config.yaml
n_kv_head: 8
d_mlp: 1024
activation: "tanh_gelu"
attn_scale: 0.177
parallel_block: false
init_std_up: 0.0312
init_std_down: 0.00637
lr: 0.00119
lr_head: 0.00658
grad_clip: 1.0
final_lr_fraction: 0.0
doc_mask: true
MLP neurons of a small language model. Each row is named by its layer, matrix (up: input weights) and neuron, and shows model dimensions 0-255. Each number is 500 + 25 x the weight over its row's rms, rounded and kept within 0 to 999. Numbers have three digits each.
After each neuron's rows, "fires on" lists the tokens most often at its 100 highest values on Wikipedia text that the model never trained on. A number after a token or word is its count.

L7.up390:493519508509459506433493505503495549512495522479505506549506490516490500508516484534533513469517530497492507530493476488532502483505532463482487509484495514519467536521484491492527499465447533541516522487502457520536546464522518526491484534516446502473497539476518522500475504486476494487526523505473495519493499501521515447494476455513483525452524490483484535514459530498530527495465487471541489473499517506466508487504509491445511485504484460553511476497518477501483469522548480469494463510488538523495515494470521488502512519513479466471523514488489488511500509485497480523476462560490492460499494587495533498517519537525538461523500546520483469565498519477501539481493487498467487499523475496498481509471508499496497551497536475482434495531510467509477506554484529
fires on: ", " 23, "T" 10, "D" 8, "of " 7, "(" 6, ": " 6

L7.up560:501531501544486480504475478531518491527536513516526532473556496471502504443513519484440497473536483521507489532471498519536495483503452507524504492508501476490477517531525480556478465484517508511480508467502504519495482489505536457497515483471473478529539465503495518496475486478491498496468493526517514459560486525523472469498564483458484468505518485537478476497468484497515497457513494532524503504507473479488494501515494498495488500498501548517456506558506496521533515492487522479539514516504482489462470463494530479471542510501542525541513456485513558478496468493461488438499481491498443488510472529483480506497510515498500508537519500488487508540509531509501514519478495469484493475526448520507481510496488486489553482501497499544431478514499515489446473528556537
fires on: "by " 43, "in " 19, "on " 6, "of " 6, "to " 4

L7.up130:499455476497506520447545500510524537519507475479505502534472540460505524457505504532440507505477487513486498503507475479533501469499502547477517488522517509477507482454490530497540486513503462521488513524479532498474456500494519468518492466498457497536528522533547536489474460481479511509507507480475521519539462511509483500494505463502495482492529455511448483510516487511515480539490565488529521498515486510471467492533484504526480570500536518521444502496488525470508517511464503522539528501517480512527449466483505484506549492515515516522551479518525462481506475518480492499535454504491464471485484534462530509522534508502490535454503513496522525492468501449503514521521463475517479534503495522546549487513473472468469488484541516452501492499478501510525495510485489
fires on: "N" 26, "A" 16, "o" 14, "ly " 5, "rec" 5, "au" 4

L3.up525:472508505465498485515519489485526501486511535524514469476537556533457553493473531545484487443530467479495506474532484550515494534450505521472508528498470448514504496532511536504491461533481503465546539475513480465500512526529525468492512464517488561482498465465492514474553503506501501513516471506510440482498483502488543493509497485485491494509497493530455481513516461488504521513486488476470461501516533458501492471510539489503515464514495471536517479460473503462461529493527489497481484537507485493532472515502513512539516463474499521513498456501503508506498543525490533573510526499482482539516490453528531530499548468496476504512453507481502521488535494503498480489481452504486508484508514476447529514490501534462482509502522487492531502541504532482480503521494489
fires on: "| " 42, "(" 22, "family " 4, "the " 4

L3.up464:524526514490516449489484493496505535532517528499479507514514515510534482518508491531495459521472533478517481508500473513504472479489511498493510522490492493489482486516517533512524502483454488472473499469498506445507542515469489505495515518534531540470483488509494493466429529524485512511488473492504540518515532515502519487496508489471524481470495524490499485575509534537527559519540535514485520502465514488503517508447535501486485521493487475511455441512495442488525505501542512490489504525502487482443452512479478504501477543480475455509491492524526498490530514518529417512541511554487489556494507513495511496504485498490471522514497488501444478500469464480529494518524468517506511464470494494516480495502482561565465525505502509455506457474504485486523550511479481
fires on: ", " 25, "where " 23, "to " 20, "about " 4, "along " 4

L9.up501:455490468494532492519512499513557463501485534531455518527514518526485495509530495505473490466476541506529498503496512486549475526474458488520478483463444511507489485532531458504474521461495488492495503507543568535525518493480530580495471507538526483465507488467491497536489500531475499505501507544480462464531514503516509491511509461497516517496477496489477498489457536485496525493555515479523464469508495461524524464453519489484487441500483505511467515494484485483513481490514486519547497486481544490507547511502511498525454500483528517503468458522523530481462533469507531526468497512506483562485541489504492470472520524531509513512502502456469498446481508513477506496523484480479527516476521513496470517470507470529511487547518474512510494516473509504506457535479533
fires on: "| " 23, "c" 11, "p" 9, "." 8, "v" 6, "==" 5

L2.up857:511492482509490501511542530498504550505518513490499482515498510511492516470531514522472478482526487526462484516532485497513492516503483532504519536469515478514477512474544516567478473506499516470530492480538519456462569492511483470526485496517489524496508470541473491520526469488462495474502551505482494513479495519452480490498496457502469504511554530512474536468457499515525498481496460508471478491478527521507519544518500514504460494535520468499481504477452501550520486495498498512446536491513455527504486511502502549477504501489544524475522480447500555527467497516486552507507522455529495491520506510466507451498485560509478441549472478480491494521490506444476502489502474496516468522491509465454444554507504478506463504514500512497501488520490501462506496491481476
fires on: "| " 42, ", " 7, "m" 4, "," 4

L3.up280:500513463464511514512453498486463510503491503471468518509509490492508516504476487469510511514505525544546465484501503531467496514534499501549500536471497531502492521474487489466545531495470544453472466523506458437501521530541542502489474555510536501473480484499505504493446561491556547473487509536482498499511524513511504498485514500455441492499510495511497476534508526521505543460527511485485471525544537488515536486483544486499498531498535494519418463515497530478503475433520492486566492524517475502474500509505497536531490524483505502501515513458512483535491531490510484517484535508498539521497511482512503473475492539483476519496478476498493503471481502488515487482554466517490523491492500534526541491480473513547483485482514508487507490484520499473474479539506477
fires on: ", " 96

L4.up174:471490535494507572490485502481435500499553492503512567525467543483509528467454499509503469493504479536526500475485506517469515500501508549479471478496540504525502536551496476498530481438504550475493478512479506487448492497513533481473499466472516480491519491492528527519476535445483491475496486487487485515529495504498513526481501505465417510498465488451527545516492508495540494492528553483533484503554524500504516475492528509537499465537520489511433514492507509474489528479496523497504486487528530505474520514500529507506513510523528521500491487490504519459479465483464519551522516496493467491491503490494516521487518491512524495437496529514472512485480504499502518445491508497510463535535468471493507505493483497526510527465510481486474479519444498488446508510483487
fires on: "." 38, ", " 13, "W " 4

L7.up952:481498486553502485465503498470502507488484503511482496501492502509486498498482460511531510487534479489512467500502462520498484501468540463463526496500514464500456555524532536472494479487503460519500496497488533480494478499499559487463515493518495535462470493492503544521505509487501500531479479467524509507523523484507518484498532486428467523469524496486508528541526428480498478531435526462463491495520530515487510540500463483476517516535509479502532479501547551509542498487503558464532522502493520516467501484486494548475495467458500537492494505480524472516478501529501433496506541488562515490481483496557483482549504535500499474491522490495562510481483479460506526471495491526488532484519480555474523518483504498539519477500468513488492503524511513524504513464501491
fires on: ", " 36, "of " 7, "D" 5, "at" 4, "Un" 4

L7.up762:499516479454517522489475526525510488500502496518486498463480483519527498507465522465506502502460520524508479459517499527498536502530465522501574545489535523445483529527480460511493442503514502517493544464508532527489521459452455509491505518498526557527489535542506526533530545505494492493494499484514471475474463476498501499510520545502482466520500515508473496476505514528556496492513490515524496511530474491486520523520543490477494464439571496500457501499459480445497521477511515530489524493537491494511500451475527503519510498503475514468493517491487525453480525530495511506497488525509467482505489502514492475521516494476499493517560471476489510481484508465503465504497490441515559455462524512490457523482516505514516490444486527506511527510515463534487516484495480
fires on: "h" 26, "e" 9, "y" 8, "sil" 6, "–" 5, "f" 5

L4.up118:526522484509490479480469478477505487495476522475500515506511515537451500526509493502512476454479477481475488533542540472493473515517484450497490491521500541462514507451549503510518492506476514479518445516470567476458454489497523505489517513479468473469479491471553506523513523512533466507498523435489447518511471511527524531510487511466507510467499517511488496469529526472473524529538516499504510489485501489524466508483496470482498531475558469487484471536508500490522484510509502517560500554499498462494504510541493528516496510517491486527503500513560506480480494455483488519471504523508520483481507505474464518515531516503515470516516514487516517490504552519456510532512526524514556499442494540455493466503484492514499489553525499529496491545454516532512460550500501
fires on: "all" 12, "ail" 10, "Arm" 9, "inn" 8, "Post" 7, "oll" 7

L3.up770:514547478488499544509490457490485503452485455496543495476482470466498547499470497471512488482481483492494493470489482512499536499466460505479477526509512500483471492494454517498483510470498526509513548507497538490493486492489485492506495523494470491557513506542479511479510499461538457495507465490510470470468544489477502528513483502473562476558509525523495506522529455502489511492492507563499535511521502520490481577483481504508512535474510544512488521507499510490488524484481543524515545497505479523493540467544528515470504517491535514474530469514508483484453469497455511570529490542485513485497496472554528479492440435523505466508481447488539522510501501531527503507526532503469496494492499521491518504488495522488495487523487504499550485489526509478487521456475497
fires on: "th" 47, "Cl" 10, "inn" 8, "Kn" 7, "n" 4

L2.up560:520512495464482467546508552511466483502492520465484517502538488497513515473524486515524471556493506508509478500524503499442545535552512521519537498541530493455494491506522481450505499479460499520472492514486491483529422466523515467500500492466507476472504480491460521505495490517473512519497542491483495473535524508504473504482494534532498461524504501522534518519475501539476507514504548510539487489519489478512502538517480522517485497468473469477476509486440484481512515468526470532440545500536488546537500496478467506433487558488515498457503484510554467485508504518468531500518506527502520517488477501463496492459518505485491495560511488515499499489514551496512525484495481474455479471486482484513475528510472504504504554457527515485526471495504521521517524485511519
fires on: "Mc" 45, "San " 17, "Mac" 6, "La " 6, "Tom " 5

L2.up93:550493516517492485492528504484496513458492468472499524484533444460518508507480530519471457521505496501522513476490450523549492485486514496529494505516485448510480519503513515490540469487531474478485499545485513553521531497482500535511506510491477521507518529524480550517528509470541452533513527506529496514456460562503489532539487486498480485501483487507499475518463478553514485485488477483477487544498481476504502497517476448491510490517494506482447442463528508479555465488523478550492497539523474526524497502520489474553498520499493497472478507504515538465502512516450510488521538469495478520449489451468509483514491484463493543526486483453497530519478482503487492483467517507530476504465457523493497508489517488472465532526509511518510500517521484455477465543522485
fires on: "C" 19, "=" 12, "ID" 11, "/" 7, "201" 7

L9.up643:479526512478529522509477470518499538476525486466485562518503481491503489522489474496499512501484517492483505436500497502488469490507523533473533554484515534510481531506486477555522448496486479526516512481513516495505554474500529453509515507486450521495440452501502516482501477479535463498516503478545526512485480497527512529475537434487481501466564514450557487483489477477489539525498485493544520516546486478491520511490529501470465507528478515560500534526491501508511495501524492471480481525475532470474495484474536521530529484501518516471506519512452512489492443524533465503447526501493537522473504521488479480481481510520479526505491494465494477516522466506510531492508492503481480519537448485507499504499525502504458520516509483466500544517476503511471494554532475
fires on: "to " 20, "of " 19, "(" 18, "in " 8

L3.up164:563501462493476455480488487466468447476515499506487534514495502509504519515498499487535468497517540531539513499513482473527486439486506497502487513458485504513461537516490459480533517531519500472534449518489529489524486485486497474499508518499491503485450483556496533495489484473475454522511523522535508502487478487501568476506524529549479480520520499506509491476513487485504485516460487535508502474527485478538511486494548480500505472488447489523461533505490507481470479508527496510493530473537420511505556467511470487529564492444463554509472457475479500527496484499483516536491531488546505527537455510514470503521518493494492531472486510512503521474511491470517486527480523505490470480489525469509469513512555478508482534500490503487527497501489499508480513509479542
fires on: "\n" 25, "ing " 10, "lin" 5, "ad" 5, "om" 5, "qu" 5

L7.up783:485471514522517475520456494488501493535522445536481497510548532479532505522480486477509500489527507536488521530494478504515470488477459544477539464487504509480511514519475447496486522497475464490509514508483517483528499522546505484499506486427466496491438458501448546467510490473488492512503529512506517467474517530506486472478487470496498465509498501487531469495524502479483484461453427497459523508461537478448531525507436484539504486485561508507449461495537476529493503502505523498529489497512529486503511458501503499501491492492529501481551483547517470517514473518522530482492493519470490554470513520519480494491513540491494532497518534491469516538476516506525520480522503476481516474473494507542508479544514492506519524490507469540509518465506546476474522488506522
fires on: ", " 41, "in " 17, "on " 9, "to " 6, "(" 4

L2.up273:508494481497515528538533531501487499502461497529468531514524468520525510443440476486495462482482494499474505526494486514523508474496496529548554467442462518464499522474546523494442491495507478494488525514504501534437499540533461480459497511491524476516493489479491490521477465522504525494512511493515501501575494510511524457482547535531512506500470526479485544520487491487518484492508491506496520481517508499516467526533515523504474520516518465492508502497538499490479521481496495470507520500487455450525496507492480490456485433473486474512524510546492521539479519486505471476450512554504501508538497503496480549514495514510501510514517499493473508523428482501441558492469513548518514517507503503517510549549494496486499517449493471508490465505519517532497499510499487
fires on: "Az" 20, "'" 12, "like " 8, "making " 5, "as " 5

L9.up1000:518513518476492515497499565514493533515546536517491511504536539500507493510484539499499463504497524505502511547513486488502525548507520489510492510478486473460547490517457484456488507508500533468511486495531487507500507480521507515490445510512493530496512488509517482445505485500470485482523481483437495512479522520491461481515520505507478543516477555483476472532472511493503493456497505490492470498455498459477477450513508497505436529512526489526486501459497512498535474502534524521449484539513492532503515506468510516529451522534518499498498510486467493513546494480491498496487523482517478526515500512541472520483489439485498484457498526454535463511540513506491482480557541537503471499461449537535497512554454475530455539487460518505521525535485511477492503501507539
fires on: "| " 34, "sec" 13, "exp" 6, "ep" 4

L7.up630:543533512514522426502524538515511462484479502486534510531532488514505528473557517505462504507499530477458538503478518512494501522444455488499501540525509548494484493456511548456448492490508501477506521460520519539499498498475518526453506510494526505463481492493504502502510478476518474531495561483517491513469484498499483493488510503529467445508503508481505486517499466498547543503493484492509488544510470514527526501512451406504496483479534461512520522483525485490493508529506513474466534488498497498486478462482536513498476461531504494469521475517570494488485517499496507503478533515546480509540503495484534489510518451535490520493537513523540480494480495515536573503521469486510465476502494506497497482472504515507509524545481520521495485508498489514481492454499476
fires on: "b" 24, "o" 9, "mar" 8, "co" 7, "por" 5, "-" 4

L3.up238:485486514469453500492498515486507428477534515495512524421515568487525488499515508487531511487501503466493485486521533507524512508552490496503483572528505487529522528529476500504503540496492519472487510508511489445528504516491533523518512513479476533478511502484500507502460471510554497461487496552466477530488496543557486476489498475443534460456510504495470505536484485537504477521490561483498486492457508478554454499503513520452497510517504507508475486509499529513527480474476488518501487516486513497454481530465504486551485525479512479484494503519458524503477492478504482526474496526507539442487501484540511538475489513493479515442489488433490480481533491504511531481481491540490498551520491511514499480504488488489503514517526475512513483515474521484508467488454488
fires on: "/" 37, "^{" 7, "(" 7, ": " 6, "| " 6, "/ " 5

L3.up623:505513503514463542508435478504468515513491511515503496499497538484503516524446516517531478487513511498501471506513553517488485547495518467491534457487492528505513506469477490521509536518475526498505501505512464460529516514493469481509530508532556518449469474520492504497470543486522490476492464542500470501496493459495498477547525474527514458503489509517438511585495498528477528541523546478508501481498485504524482526520538496495514466499505494491486499522511499492463520469519537482513499472490516527520537477520524494516474485499569473520541475521516481524527502463524439481492476551486519503482488514535523501481464495520466496537524529450502469496462508438501497469543471477492542483516481539528477490492475502460472504498502507483512471493476470483495477476514485
fires on: "; " 26, ", " 14, "t " 9, "en " 4, " " 4

L7.up547:474460476545512500524487527493467482518487434513506515517482507547542510494485517503492506517529526521487459485496491509521496490539522471477507504504489473515498509540531516507459518488521515493422538572520497496474508525463494571462498511475512460548498509486523506492477511497500469510516487495508495513494478489479461487435496509529524512483494485514488507476503501511534537539494492448500500501487504502511482488581540440496511482488562492476486534469515481455498501525502501490510489480515512483449475501474519507516513503559503498524529552495509458515451492527499480488464485487501480515486494506499499489473524487485468542454490481522527526478503456506530489512467569544519495474490479514483522515512527508518484543492487478489517477493532495530515491480470470
fires on: "d" 17, "sl" 15, "Sc" 14, "Cl" 11, "pl" 8, "cr" 8

L2.up306:486524524499485497502475548500540522497535483471489485509474469486528482510516482496520522462467497495524490521503506483506484484472502483504512498511508502508502530499478480520525488473501483516537493491509491520545488464490505477526500500467516440500449535512511504517536551496542528539521504526490499481464488511539463553456492456536559485524458495537469470523498506510422508530466476486512541507486535478498503513484498452537518500507483523492436448515452497496512494463492498504542530540487483493467516516517536497508465472525471487492526502554527512505495518495467454491528488516490554475496478530468511502472491470492512503487448525502481483486488464509521500503498513481542485480541513528517499553492522486499542526482513542476542514470499451505494491490548506
fires on: "main " 23, "under" 10, "Grand " 7, "World " 6, "field" 5

L4.up751:458500525479513516470497494477512494499496479531471507502486471493491505546507500477503483508497510461507514494499509500496475532466525527527514484517472498491532501481497527486516477459522522548535521474524493480506487522540496503449510513524534481457543500518496487451522508482478509522513477528530544508423514494537497487437467487520509459490532501527491565489500517497469476449468489530469528519518502486454503511473485518473459459442494525473557512492516500512500482490525525543495526518569434493473519499489527470541528469522526499486515504503470511514530515505470480544453504472523489469522502482530488493471527483503511505514505516524517507447490512517535484501530487490529496508483508533516497489514525447551500508433516468505516493483496498511488527517522459
fires on: "re" 55, "E" 11, "hear" 8, "Bre" 5, "W" 5

L4.up863:488499488487499522527522493496485466489460489523487530481513481453498549511509506523524488472493466501482486482511472476517543507491524498529483476525549489484518504492492525398519503543500478560530530508495468493496524463530504489503488518525449489497500504509543515520505497476525500470507465465479504540505447499504496512504474511504478459508454500518516488490548488540504496489468513495521516511538463472478522522542484524541491516510516518462479500463467518523490495480495507476529533520536492503475518524477560485486509470521470492510483500537520476507451507538489507543459522509512509469510475519455500490485500530486491488514435500486470527507518535494519492484487489483462513468536479550528490495535470524551457490514520512506493466504491471431488500441478489
fires on: "\n" 55, "; " 12, ": " 7, "rd " 4, "ing " 4, ". " 4

L2.up498:508508509516524472477503524495509511500522475477518507490551514539478511529509487492516511478512470517475497469452462539462521518493502515494498496487469457519477518512525472459513429513507558460500501488476538502531523517539536469511504526504463523532462525503490500489500508513511493500477524524533507486505488534477545512465472494509485502493477489552517488472517535528514457465459445476509484492453504485510504513473545514509529505513538460477427454517466552505529498466520459509488518485503499463473509476495459494501519465522471504473505467454492482512549481495480524536542563516473540493498472489486470503502536494514507481473499518498512466495501512505549511475508487500509455534556482490462516472516505494495549515513481501459504495514489477488487473528523505
fires on: "(" 49, ") " 11, "−" 10, "the " 9

L2.up555:534537526535517504481495551513499554478492522476518575443529504521503477521518509468546507479505530493504470485548524494520534534505498508513488475492479489439497500503460520494502449491512536472517541483477483497490527507510459440527488487534477518509501485466437501492516493491469500509515522501556495531478510492489530466547483478525487494494484528516512486475572485516493511490505470481448464475544467499535507482483502522500512538538519548476509501481484519511477496474465492511485498494498519510519507505503467496543483483479531488500482488530507494472467492546504500516513445496500455497509465524479508485462500543481517499534510517486536484486556521460474528509502483494478541550503536483516463490503515502480437496501488474479502500473497532487478512508504472
fires on: "Govern" 12, "ar" 10, "Author" 8, "War" 8, "ur" 6, "cap" 6

L2.up318:515497529524483502500512547499510475510490507540517570468505540499502454478486503449526506505505493505490479533530531506501459469465528453506528490497528516504566509527460476496488530509446491468479527477493510533524497492506475494527507469521507502500442509484511461479529502497492458530510526511521490524486485500504488500489509499486526486502493508516500489448501502480530495532535488486495513528487510486506522546541487509480511511525520515523482542532463479517507416538508508482489525484499553489497508477540506472508506510515491537487487464513495460521476465474562491533481534515439530526491466465514484505523516487460525450514469535488479514480538537519512518511505483471519471494497468487543502496523476484516466487526474489504494515490435485428523513485473498
fires on: "wh" 33, "Wh" 24, "gu" 10, "Gu" 9, "ond" 8

L3.up705:475478544491486495493520551492491496533524511469493533530491518503454517564519480482472452469487489520493530452466532453506517508475528505528441533551468485493514480481476494467530492477487472519482524489530451537547543507490505517485529484532505468504512525434518474519512493490506534537524483505462500480460441471514463518520532450511486507526483500511492504468476485495500500508454503501478498519504521505514508502505490465485499490481525451470489487489484498474509481529502511459506492487517502512478541505478526452522518535506498546509487470500525474504443502501490559512465500470512466456531515528498469521493522540542516513492501478538487548473504540480515483481522479498478473480522479476510493492502498478511502525498492493518520519514473535484511524512440455
fires on: "M" 40, "P" 21, "St" 11, "B" 8, "V" 4, "oc" 4

L9.up648:526510514537469503497461536482506454494457498540522507464513525481526523534473522523497496537526528470521500450503503480484481517464483538477524495527525497539513497494498497480510512465462492530491479442497514520500463439557536560499508480449501493512489542477505553493472482494503447495498495508503458489531511521513445502545535462525546507495474546534541522452482494501475522498474510467512497502485500437521529508479508492512516492484490502542486479467527485514533489520500512552497489504465520529526524509500491525549491486506461534473510488524489520504531491515507497503463500531470525507504475483526487474499494481484492525522523526485488441485509486485508513504450513513494509486508510490509498471554513522497467460511479528494538471550512520513494443521503509
fires on: "===" 22, ": " 17, "| " 9, "against " 8, ") " 7, " " 7

L9.up278:515509518479521484465524528564484483491540502535527514530481492540511488496475516451480501480525521535494470524531518549506522453455479514498491509522484505539553501475490494499490488475474474499484544532503496494508534524490518518472527500465461493527500475465512505531485479460486488514536470507517498547513442536504479503495488469477471552520462478556481519504470503519449459485491509508502500452484465507506447487487488519517467493454508525531508500521493512520553535478523496531522487489468544468516540506541468518510517480482523453518520478476481505536468519465536489500527535531489441517511489491475509464529525504474468501535480499487466500505479529493543474520520510506487473477509519472507509456487520521485513498446497500517495506520497449507482503494494527
fires on: "-" 38, "oc" 9, "_{" 5, "U" 4

L3.up372:500481485472518501468484514510545543491469508470452491496515469461501509486510445491493475490520500527508496476507514466467527463456524507498459514536525527465496563516488551464528475548517544531534505513551483502483464512514517507545521498513455485501470454527513524523465504513441503498515546493520524526481482453506544471525507548473509505543511475521508482488505487497494516489517512498539481505500481454512463527493545482467504490454482515496512512464498512557505450519492536507542503511517488461491502502526503484523493480475502522502456476469458493508501512497537499510440484497505543489521513556503478514445510469498516487511525506470512525484475520487537516493499495508500487467513495506482537504467508507468505496464479519547491501527509486485492531545530488
fires on: "\n" 100

L2.up199:504482528531533509465489500481484507491526497489496530529452487535538531472535501451540502479496510475513490477551485503527524491523511504501513467440473489533512507491499506503491477545473482507537443504451465465542529475496531537507517507500534490504456491489494532487493486509511509531487506511543458530467532471476494549493496526542478516507526527514527505489498494488457479526473503427529506497505494512487482466515505476475434538500438465500490458497537478503502482499532495497486514436471477515515471443521508495481501502494508474503515469466492531523502496508466506478513539492499511509501535474500472473541494489515533521539517499507515467502436540510454490502495504507500508528460460537470471473508546483479519490483533496538480497496479490509526488479513517
fires on: "mov" 20, "industr" 11, "cont" 9, "Mov" 6, "Produc" 6

L2.up1013:468540523535529531462478505511474510509547526528509531533497527531508521489504492485486479493541504482467488498555495500537493457493490500447517487486491512461512451495499472494504496472508481480519512523503508480523513497466481483475497505516532482501454486477548511513497489522471514552480566481535502502492521483460498473490516524532518501484491504518471538498536555464494452516485456467467454510500474520499506518529474516523472496489525509533514504501517487466538434544551469462487489468508475495474515436522531527472496494520516505522537471470514520524492475529484502542547494501500514505520462482488505493466491509489486534505504503460449519471492517502482502488496469477477461513513548528522507517454534522552503464502517495518501516518485529527450520469500498
fires on: "Enter" 12, "industr" 11, "Dr" 11, "mix" 6, "Produc" 6, "dr" 6

L3.up869:488473497554517544513488477502514541486522520492542511513525497506446489479520497506512511541471504496529486500531510506494505512490483485486481496481519485476515484528496509491514540528468499509440501501487491527504527500478448510502510475519492521508483526529488513488466498458485509493468511479486472517500493494518536488516521473454463526530466453484513487483496553460502472471490434541537504524493497478567525472519547449478489546485492487503483499509526487497517492546540520532487558448467531505516490532537490455548483452499485520524495479469480534488528482478473527520482526498493516507490452514475486544509517524496520471484456488487466476489453519520501517532490491482560477504488484486509514523503508507503524548535515481533456526531501522483457490516484469
fires on: "su" 22, "Su" 16, "gu" 14, "Gu" 11, "Mi" 9, "Fin" 5

L4.up580:529472500473471469485543452510534501481459504494538524479472484515488519511529526453446492501463544555506487480522537494531480500541495514524509475521489520490492481470540531477494509528504519518440495521524498450484545495500508522528511518469509507554498522490493501452515492482504493510487528460502510499530471486493515491448502466525489510517517494486444541470494459558528532555469497490514475482527518526507483494520529498514493534489494507483502483506485503525486498524484524496505490489474507498458504512486498529494548505491472522512543477498481508492496509476595477504533491520473519519530472509514443485491506509482532471500547518506545499490503499463493551516529507506545496467518507491485482490461475490553462521481504490479472471473488534524519478475457495
fires on: "sc" 21, "Sc" 13, "design" 7, "sh" 7, "Cl" 5

L4.up307:523524502464502448530493506525490481505477497544474527497443478528516530485475562509468519460487522516487484475494497513514542531482495490521507490519515496471473507562496496535437515493508508484512516503465525492493517471533511512473526483457507537484504536484509511494489535527452474498505455532477539476530510551469532543483477506498496454511479494495470505461474503480525508518505507498481465508430533518504489494563563523472524504496499489471443507507500483491474566527515475519512532491473529499478510508502484469484503488507502481483481501494505505501445513488521520492506506498527493517527575473536472532531510547499506470489499494522486514476526467505488491501509502489498470545498458533534488511525524515495497497467520494460469499475468520463497527478462471
fires on: "9" 21, "– " 10, "200" 8, "8" 7, "202" 6

L9.up540:509533462490489488477515494492484474455495515500505514538451521466471536483466515487522546509517524511521472481521487472530482505501463528514463534501546515536494505511506482506530499489530529489453499466497482509478503509483520515501517516469503502470500539486504505516501496510507528510514544512486486467466549567488474497546519493486565462504522491508488546492524513527556483521483495470507462515517536467511541493488543482498510491489496522466453483462502511489510525454480540534467461502512456483510497550483449502504466511511539493516500469494473537511459540515500492501488497505526514489511541524498469482532560501530484482479480513473522487496519533528504508484535474522539519497462514507465565519515516453511488524523558542492510496496503489514469534525474486
fires on: ", " 39, "K" 11, "km" 8, "AUS " 6, "), " 4

L2.up38:477503524501494501571500455495519532525510514540476516492487476527492499530569479499523520468474503497490528512491540517508457528487548471495488451484487500523533530486499499505514478499460436529529488495517507494492514535510507532505461473483487517533484464498500505462490500509495465453512482538491484459504481497454514509524500446472480503542466544482504520514518558491485493495518488546504486533529458510542495519531519475494474448466470502488480482484486493502497498500464493517514495512499486520506520502503499504468486534514536532471522457490527466525440533448520449538506531482545496515541494485528485508491455521475515502503508538486521509470498547515541509509510500473478516492522507518507432529528506526505471463529474528479490518517488495455486499513487505
fires on: ": " 48, "| " 8, "- " 6

L3.up119:489503530500516486487521484497480502512515480498473519497486505506507498461511499506495496464515502501513528448485513478509496454484447546555541483495477519465536513478539480537470531534527480494502544498458487458497503535516522516470541515496507518488507524488492523515566539508548502530526470533473491466548466522515530488524484497513505493490494506517480517538479507534520455525502509490452471497480534454481549505542513509483478508502460468506513518518511503481511531527482472527544483491465491478428470540528497487530475473485497497540507459520469551481551536502459513502517492524471476483509461518535455494546513530483470442508509495531501458496507461518483517519508508506524500467501525485460483526484495485533500525502497506517495516527474522486498494504446511
fires on: "rail" 16, "dr" 10, "State " 7, "elec" 7, "hous" 6, "Civil " 5

L3.up486:468483475460482468494474522492476520470472445504503512518492478510539504498527538444516503490511483497503449530494487526506526490507496547525517522502444519474486479521466526494497490470502520518524526497480533490486503492497501482564499527472547489510540537535514501474473518518521506493511529511510474513514536539503505492510474498510523504496521450463471497480462554465490525487479479510479511468506509488520528482480529540468518530505494496503453491467505515533522544512493536537530572457481497511527501505532521521485498487532460517510473524476453491507493493479496520522521496555488484509475518441496510466487500491478512518449456505554485484498489471526496514486509499511499456528518441502507491482483499561473466466499521492480507533504533543487455484499477456
fires on: "born " 25, "with " 12, "200" 8, "n" 7, "– " 4, "is " 4

L2.up303:510489486548468477536546489459527549531450470509530496518487509506472525470520484459493522511471454504550504515505480479533510533475531464489502545488494460507503516520494473493509537508496510496522465554502490517515516480510524547501499522514471534503497475547488475504524450552518471517522467504498492498513491493491513526480475476498478498507479527478481528511513501497439521449505493435487490536478465514502521518524510482529502508494514474530480503473488472499532495479490479484481534536523550534507495491485496461487501481476533481520532501462498467478481496514477477531481502531541468521496509509523509490543492504540499511516517509468501487476477531454559506499518504515488547488563479502551514531473496449510476472451465544464469504473505473483503484490499482
fires on: "suc" 12, "sit" 11, "ex" 10, ": " 8, "so" 5, "," 5

L7.up752:515507482503485500448527479519488499473451479520528511491472497497513509517538489490501456512482484481464475492510494553523525458503462514507520511473510479473509513513476516494501507522462499517491489494558491514452492470507464508527462500521473484460477505462502508527539533510467478513525502488562485509471509487493529451511463474458510511509488492521448486513566501519548498535513505514491496455514476469493505482503526476521540519535485475512487495508493463518518489477464502483520512525465501539458507446510523523514516460556508514494503471461484463491500510547482490530516458503471515508495468483487503537508515511549482535497487530535460528512500490461500478510481480495502520554472511460470489510500512490509515504508504485512553586472515501523500510463563497
fires on: "ar" 25, "st" 14, "ur" 12, "ul" 9

L9.up164:491488482506502514528496537499501521512539526577493529488521509492539514526477556502484505540528521553496511488496495530481485478526483541526520528478503480490518506541507519507489431484518518492484505470513509475543481518515522463515490525551444509498476483464543489513524496452495558447487494500502452546496516456481489485516521470528447543478492486541477480480479492499495466508472526497513531503512532475465510480477535488522507494488528492521506482505485509504499483502517481541519475489478467495485500515461503490514511515435497485479537492487490447498487535464493509530503482519540510460457516549509510536490522480480531491478489522480522476501473493500521474513525489486502470481518518519463507519451460545504469543487440467510467521517493509500464478494492500
fires on: "the " 50, "his " 9, "| " 6, "\n" 5

L4.up929:499483503493506485486469475475484483494453520476505544536477492455483481465476552493502527508485546500485504506513519525512524486503497496451511492447468478534525460454464531520467476487493485487503517494503505472502544464500516535553479466478482522494527480503499509459511507451519465503498508528536455489495511500527426503481544495538514450484501536485490531488504464481489492517502508524524491500489474482505529545489511497514508480527478494454503462520473536491521476519509524496450537456545477556495483515469532480479520484490507502509487474522545490509471484480498509500497546501514508522527501529495557499520481487498495453510485567523532505493507492488527509474513496521442480524438486464525470517499511473488500489543498519520515493497509508470543529445477501
fires on: ", " 69, "mar" 23